Weights of a small transformer language model: 7 heads of 64, rotary positions.
MLP neurons of a small language model. Each row is named by its layer, matrix (up: input weights) and neuron, and shows model dimensions 48-239. Each number is 500 + 25 x the weight over its row's rms, rounded and kept within 0 to 999. Numbers have three digits each.
Before each neuron's rows, "fires after" lists the tokens most often just before its 100 highest values on Wikipedia text that the model never trained on. A number after a token or word is its count.

fires after: " the" 25, " U" 10, " in" 10, " C" 8, " (" 6, " of" 5
L8.up314:511460503495485506526496477473473454532498520521498525552490500516519507541520503524489472495479543491472468483510524548510491517495489487499530502546525469494490504536478553487528510536473518500452528507480515526515505492478475480511477495484529523524522475494518525494507526470460489514493506497487502455537485480501496503480551458488526460517521510506521491495518444496499449476532508439513521443458482470481490522490484507440528493554493508568483503447520475498489493507488503515510492559497517484493499503493525472496508515507505509488501475492498519503494469495484475475

fires after: "," 56, "." 7, " (" 7, " I" 4
L6.up745:531475470497515511528473471506501492540526512501508517493496494496518487501486515506497477515529494485535516489508505494460512484488510521527470498494511451477563510517490527503471543503526499495530455491506502468448540513514450460507487467507501575505475472520513496494470511490485480442491491514458483476524480500528488476473490470486500524497489515516479526498492495528520541514490500504508461485523472532483478473462520484522503474487482471507511484516496447487489458495485458526485507509469512553495522493450492508507470546479495462523497492491504548510546482528484505483

fires after: " " 42, "ille" 13, " (" 9, "4" 5, " Brid" 4, " North" 4
L5.up396:504463476521502531474507505524505498455512510464478538504545474489504558463513493517505501505509514484510512480505513539497483528525497517498502482552513486508450482481501457500539499513504486512506499518534543438502477483537461494498538494522497514540480496504483470462473472502490490503491535499517505454530491505526468502536498466524480480533479502519512519530490517536506477479507515507463509510496490496539499540534528495530487484479487468524468491522494470473465491502482470481488489524492481525509546492518473491465508511472493466501495514528509513501488507484529532476

fires after: " " 64, " (" 7, "\n\n" 4
L4.up1440:513491480475547517482491482522480458507487514560541509470544497507507511496507506506462521490535524497471535511467513511506471488540501486472483507525538485469500491518488465513482526511486498545505508508531517499458530504505462511577467548516487490495513499505517477498493499494521508456547527450503457466486487515498503503493492508504503541476508475483520522519486484522492479516509516505486496509516482489491460523527537421496503500517495444499481510494520489439514491512454505501497497476486506514479527459489441497538477524459529507502505515536512483489514499516533482514

fires after: " in" 24, " In" 17, " " 12, "In" 10, " the" 9
L6.up1223:455471482494490494477498509479505501505480481543485517557469497510517486520486547468547458516470538496520544522427497489522517512507518482525522532540568492526492493521518542479541524537477489508501531500518462495480497500524486543505497508507536485446507504514454467505513477486479469481508518512520506480524517515491488499523510470497454475492467493506507514522496508506490492484556484480504493494494479515515488504474501493445483499512517491525495521479468505506568457490502474487518502505462519502488470510492475512527517523502488466481502510477502420515513505518525511500

fires after: " " 39, "," 32, " (" 10
L6.up680:499471435557517438467523529494483485507531543514489539509488467527497477510506491513538525541518491429529540506518515482482522465543491476487486505536553495513480466501510546480533503503514491541465526483513514442533522462499461550528538513535523532462477539506523553515491477513513448489486530519484506467498490515521491509479504516489512508526483462535508556541507482487458480502475487511527504533516519488529501504561497459487486467481481468538472518490536470505468488496515452515487488475462503521506497498504497505523518488412512494493471502524489524507513518488531555476

fires after: " " 34, " on" 19, " the" 17, " at" 6
L6.up658:505481493506519488475523525470494514490498515476461544517522485515539495511495554489504504508504526501476529516486540470563534484515529468493511519467531484469483497466532510513614489495523498525488537495459502493502491547489452501538496521541551447508523505543530515471507471490515517541518495481484456462485484484510487475535496532500460458508511502491515496488490470550540523470501483489496473477518496509492483491510520483473469501500452489516475477533487468499485499500533464500507496545496480515507482510465505506502514466496556493467503521519512522518506517490550515474

fires after: " " 44, " (" 15
L5.up1315:479522494519443502463539559489485512498535518489458555494528481487477509498474514490488524517510501459472472480455514509539508568495502526432534521480508471467510484483487516538520500511541510505530508484466542471537477517498453494502527524511519489518512508509546518521487438459539498513518501526498505476498464498551504498525484501521506490534515511499484509538444526446491548474471515527503488507544496519527476519521503486477490496522454532528511458522515474488518490532522483498503472529480524530494514515458442561513540505487501477510521498520547494523500536504511522468

fires after: " " 61, " the" 17
L6.up1317:490517515501541515454529495492497505495502471521485509569502516527510482539536482482495419523507511487503513546485521520524559504500519464502505502514517525522527488470475530472543504503496564474452493486496491509489505506576499497528512503526488458503513449492504508516496483479510487487553495472498471477526485481530528483508539492471464451506471496504515518458498509509468471457525472503498497478472478483498521499489512489447468497468495517532451523516482480490497473534522475499487511530498480443494495490547472441515496532464528521484488484483527494527483479488551497453

fires after: " " 59, "|" 6, " |" 4, " (" 4
L8.up627:448550507486499496497491495516476448530505465522525526539518527489542501497529524462494516497463534489516533461495540511483519488525511481457502511501557492472502494530467487487523497494478477541460541473478498547483494499495442500543476472501499501513501493484474456553479471501471485498480510488519471458476500506481487453523506492522481519454490522525504489507476527525476492531495498500509527518536469525506526492496507490516549513460535514539455490501497482501509526511474475516502500505501530508514465525475477478544502514480491522491505486546472495557506502468489500471

fires after: " " 71, " (" 18
L5.up916:481514485525528507495534492536470506548492498506506529462535524477516463506517531487476488516548503512481473503482540490508489534543550517488501459480552471515467511485524464486533459461480476520504507474508521463482456466508469565557485518465526514485539457526482512471503499531498466496501516461518487485502509481508483480529512503496485530472496478482505524527465514520495506557550482483470476512562498516528496516537514477548496494532522471527487519523483512522493492502480500500512508484485510540508499509521483555505509473492527486493504521458512512546516498489513522476

fires after: " " 43, "ament" 4, " |\n" 4
L8.up1437:480515529505497506484493473496467505492470467503517549558522510494488550529468521511510511500499479489506501591498491511490527519515486509477494485507534452490485530550457500480481500511469478490443548481464480546536505515476487488516452452550533481475490493515471449546494481514491502535541536538511484475476528522450523507506498496485486499517490511516476535544527526524481493546490484483496492499507441475524474524500521508486495490450468453525499482513507499465489462503481475543520440519464488506581498482469479489512516505495523502496501515517502528513506477516508477461

fires after: " the" 43, " |" 8, " to" 6, "," 5, "===" 4
L8.up182:483521473485526522541486499520429503495509498501485520532470533503486501488479552477527491499509505483507497498527508510529499523476493532486514496443493494495526506501476506462476484490460500481472485527482458566498498483516477509540509487516499462497532469490459500489471466490513510523507519493489489480497522479476487484526539464542533464485520513489486558471482481518468501514519496470465464455475491486490464515510487497522499491513468528472490480497502522504534502474525457488496496561466513517483457489514488502576494554492508524495506488483504469526580452480514476501

fires after: " a" 42, " " 9, " °" 7, " A" 6, "^{" 4
L8.up1204:505494514521487487481473485532511510485501527530551498448529475522544485480481492514494498479502517457516540501504530535560483525540494504431505498490538555478505492511512458493522476536484476572471431552512508491515489501515451512519562503522502519474498522507494483499477475523484478489501464447529477494485461447495527493519506495505493514534525502455487512489467520504512493497531516517498484498536469487502481504475508469510454491533497472494502529505455493454496498528497489501480473520493498510495510543469421488532518528485480489492534485499513551455517463483540535508

fires after: "," 51, " real" 7, " However" 5
L6.up295:535517449520481477500473528504508493542463474494474496462510550529516494477517525472508512509559476467513542507516518533466513484513485444487498488495532544522518535497499494507530484494508494526514486476505495513529486495464509503496492469494490538486488515506519487507469484467534459490527535502501474529511465529522503487494525460526515508507474466536482508523538483493464507505476489483491492487532490515494428489495532498484519475478490468513500488517509511481487508492483466537488510528477524497496499487485541508521514480490541525468485537510495508521491516521494486465

fires after: " on" 25, "On" 9, " in" 7, " at" 7, " the" 6, ":" 4
L6.up1384:479500507528501503515492523490487500473466497528534509506509500537493503476467520499477521497512519546479518496485530485488517505502534485491507515485536471531514487523516470517482526543514484487488505454476501500510528516479477492515473501489478469515517534478512496483513527487465522489509484505481496498477535522517476438479516484484468487490483531515459558499515506543498519471535470507525466471490452475553512524505530475481545503535461508532491500513459510531498496533510522481523489563488508501499480525445477503511493473471519484445539493476519519526525503472489499503

fires after: " " 65, " (" 8
L5.up1240:478538495530502500530496485547508497540516500476477513512531479490491499485520520534530460509485548515534462446473518499510504500514505551492513525492556481541479514490449448495522503514510487486522463486519527495475489524535472497504467492496498514533482479499469480502455463520491485469506513518537462480584518467545527480500542483484507517474501498490527546506477495515523526522475486513521515532495486525471518481506526487481509475461544473477475500533496494501492498478486485543463529510511493521483515506493475486517516499463490474494498507523499495554506451528516489480

fires after: " at" 38, " (" 15, " \"" 6
L6.up693:543473485491509504485542505540497500471487505507482503477485528507457473466547493486485534522492529507502511478487522491538497476513471487446503520500529463491511460516516459515510502513479500500488522498469514471513552469494480500520526480500521485466520534502560481521527514458533490479504492478471474451535531519492457469505511503536478530474516501501477498504466495490479495521481537467537502485503510467486516483512450454453486503520480525506483536518500472483522480488503470472496497528491540537514476498483467498561511495493481508485471529504492486500529489449505499501

fires after: " the" 71, " in" 6, ":" 6, "," 5
L8.up193:487515509496498533479453536476505489497443486518507503533516544504510497537496568460474487516493548487435512515543498510469536494499479534531527492534482487486538477539495477499490517510511526564465510504454511469463497458484484494508489510476497495490544500517478503522509514475504417487509502472488504495478464464516477485535508489558481459513470503535522500503476514574496515541517497481496482442507458505546473438499508475508566515483512493510490520488476520488528445497493489510479509511468504522546493499489470567489489535524517495488508536505487491507521507511501499480

fires after: " P" 42, " p" 9, "p" 5, "D" 4, " v" 4
L8.up1514:451516503470476550489503507503483470502426441507508546545496483506492494492519480533489484546478530495494558478492502519495566499482509436492545500520486510512510482538490495482518525513494486505432454457486466511525458469498503488500525505501518523530484463533518525536536514498515470488460479502470479500481493539499497509495522492552529514476500482527536507536501471503476497537533491530511515494486505446510489499496507475433572502497492511541516492495494491456532465500491479515530473513476517481494473486502507494495527452529510468489454516465516474523536483541483466486

fires after: " " 26, " (" 14, " \"" 9, " to" 5, "," 5, " as" 4
L8.up388:515474449540481486452496500488479477507476478532460508485540514518533455509569515508489496504561516482463526519510491496519533494508537532460508438533532505500500508509463459482573472513512468522494493484445501516570471501489509526502506494514539497505492518510458479489486534495557527498540479500508525486482486457506477494504533506531490479492490483533474502493495496480477515480523521475532529508458475464491465523527462478527515481527510499498445480522485492508500478512518464526481504508493520496495462459538477502524479456521510498479481479476512478512487505501510503446

fires after: "==" 21, "\n" 10, "In" 10, " on" 9, " in" 7, "|" 4
L8.up890:505466494486455498499482518508493499478519500534483502488466501506514561511512491525476477548462540513510507495516525514529516483516527506486518548521497521517532472529479469443552512521490520502445507471480486489504487510494510521540476491489489476506501459527464485516496497492510501497547501518545546527424532465507490470527535480562492525492526534493469501468506489472543499508518517493537525526480504496510492458484507491481548505485497500532487494494509481522519493494517514495506471523498514489540432522486511485541479498483508465460556481537484463507501498484493505472

fires after: "." 42, "," 7, " but" 6, " that" 5, " Up" 5
L4.up449:513525485509506506463533477464448508496527451498551512515511503494471508496484505440515499511500478516477491493469513530488560509506511530480512494471502522499505523520473477497471493500467529504570492487500482460506501507499478486516514492472527537489517462515496502503542522491426465479542489547525466499533544451494512484488520483508507508479470557496511536502463506499487482476468479517521476417529485481483472510528501483515495486482484490507486476525499488485503478501492488487493495562524491558471522487498479526508529491493506452515494512522529470540486500493508513464

fires after: " " 52, "==" 7
L8.up1289:508516512520492497501458505459470525520522500501519513517478512495482481525460524499523491517495492483467479496524513466570546495466531541476543510512555497522481479494457471494524469510486484507442544468470500546545477480503484547492517517528523486494535468541442477495465478519518488486511486512484505515508498495504477472553499458522509468475533497484538491519506499505525478500500479484528464493514499497486476531539488487504487481500506492508470563459499468520495514508480419521491498491499549488534438515469476475507525480487505476480534475492529482540532476520532507489

fires after: " " 50, "–" 5
L8.up1004:470475533499468474470495492485444496552487425469516513506537544496513510528528502529536553514492472489508522482460523515548531454493531474488513490510507534514502490486459481497546483536520486478458491535479533515500482510481500496559516518489504483469546488493461490487510505497500500501542482544510487478479482503489545503509502481517535489510507477506524519490504515501484469518530475484505488532517447468486483520554481469480496505464501518521493533541518491468515489532502472497494505527485508546521524472527500503516553520491498550486487523517497480508502501547457501487

fires after: " P" 30, " Cy" 7, " Mc" 7, " D" 6, " p" 5, "c" 5
L8.up986:528494489531501502516522505548501493525472470477472508540492474500471490512523533444511502497511481487508483489507528484497554544463507484504506494515525512517508481576513481504484443551490537514475512525443520499527506464497533559499502498474539524493484514480509541474498528470479469474522483515478467535511507515471467489500492486507530527466505554500504522542485429478481496506490430518554478463497494505444463491526441493461499492506474501535463535487506526517499475477538515512528509550501495523542492467501528541505476437541465500513501445461503550476515478497478501517

fires after: " |" 20, " in" 12, " on" 9, " In" 8, " the" 4, " from" 4
L8.up726:491537522472529507516488512474473484506496476487523522525469453541497527536502521466523516504466572494494482507507538514490542486510537463482517472518497486477515491547450463463539462504476520505496544466475449500523470502502474488502549500506536467477496510493506447507488487515487508467543539481499524444460481532531507454499507492494534514506547522561485567501510482546498513503521489506493470476515500493541452468536517499506535513474528521575470511523532450547533496498508530516515525504460510502488492496472517493482496524476510473486549508440517496528527500467467505498

fires after: " " 45, " (" 7, " re" 5, " N" 4, "0" 4
L8.up425:509474452515487516533482536499504479498458474495495531483536501476508481536501477518503492485507499486462537468467505531578482492531506495480516507511544495491534481495529490497492466465511484474490504525525495495465520475560491551476538505530504491470495533482487460562498485498461495470520523525496440517483488519514475495573529531522545483505505485508502532490496465532466503493477520504483472533506484461515467507554516460504512447532486495521484542486504466482505467505507474490493487476416484557502548471516454489525499535498537531523517438490515527493511527524490525510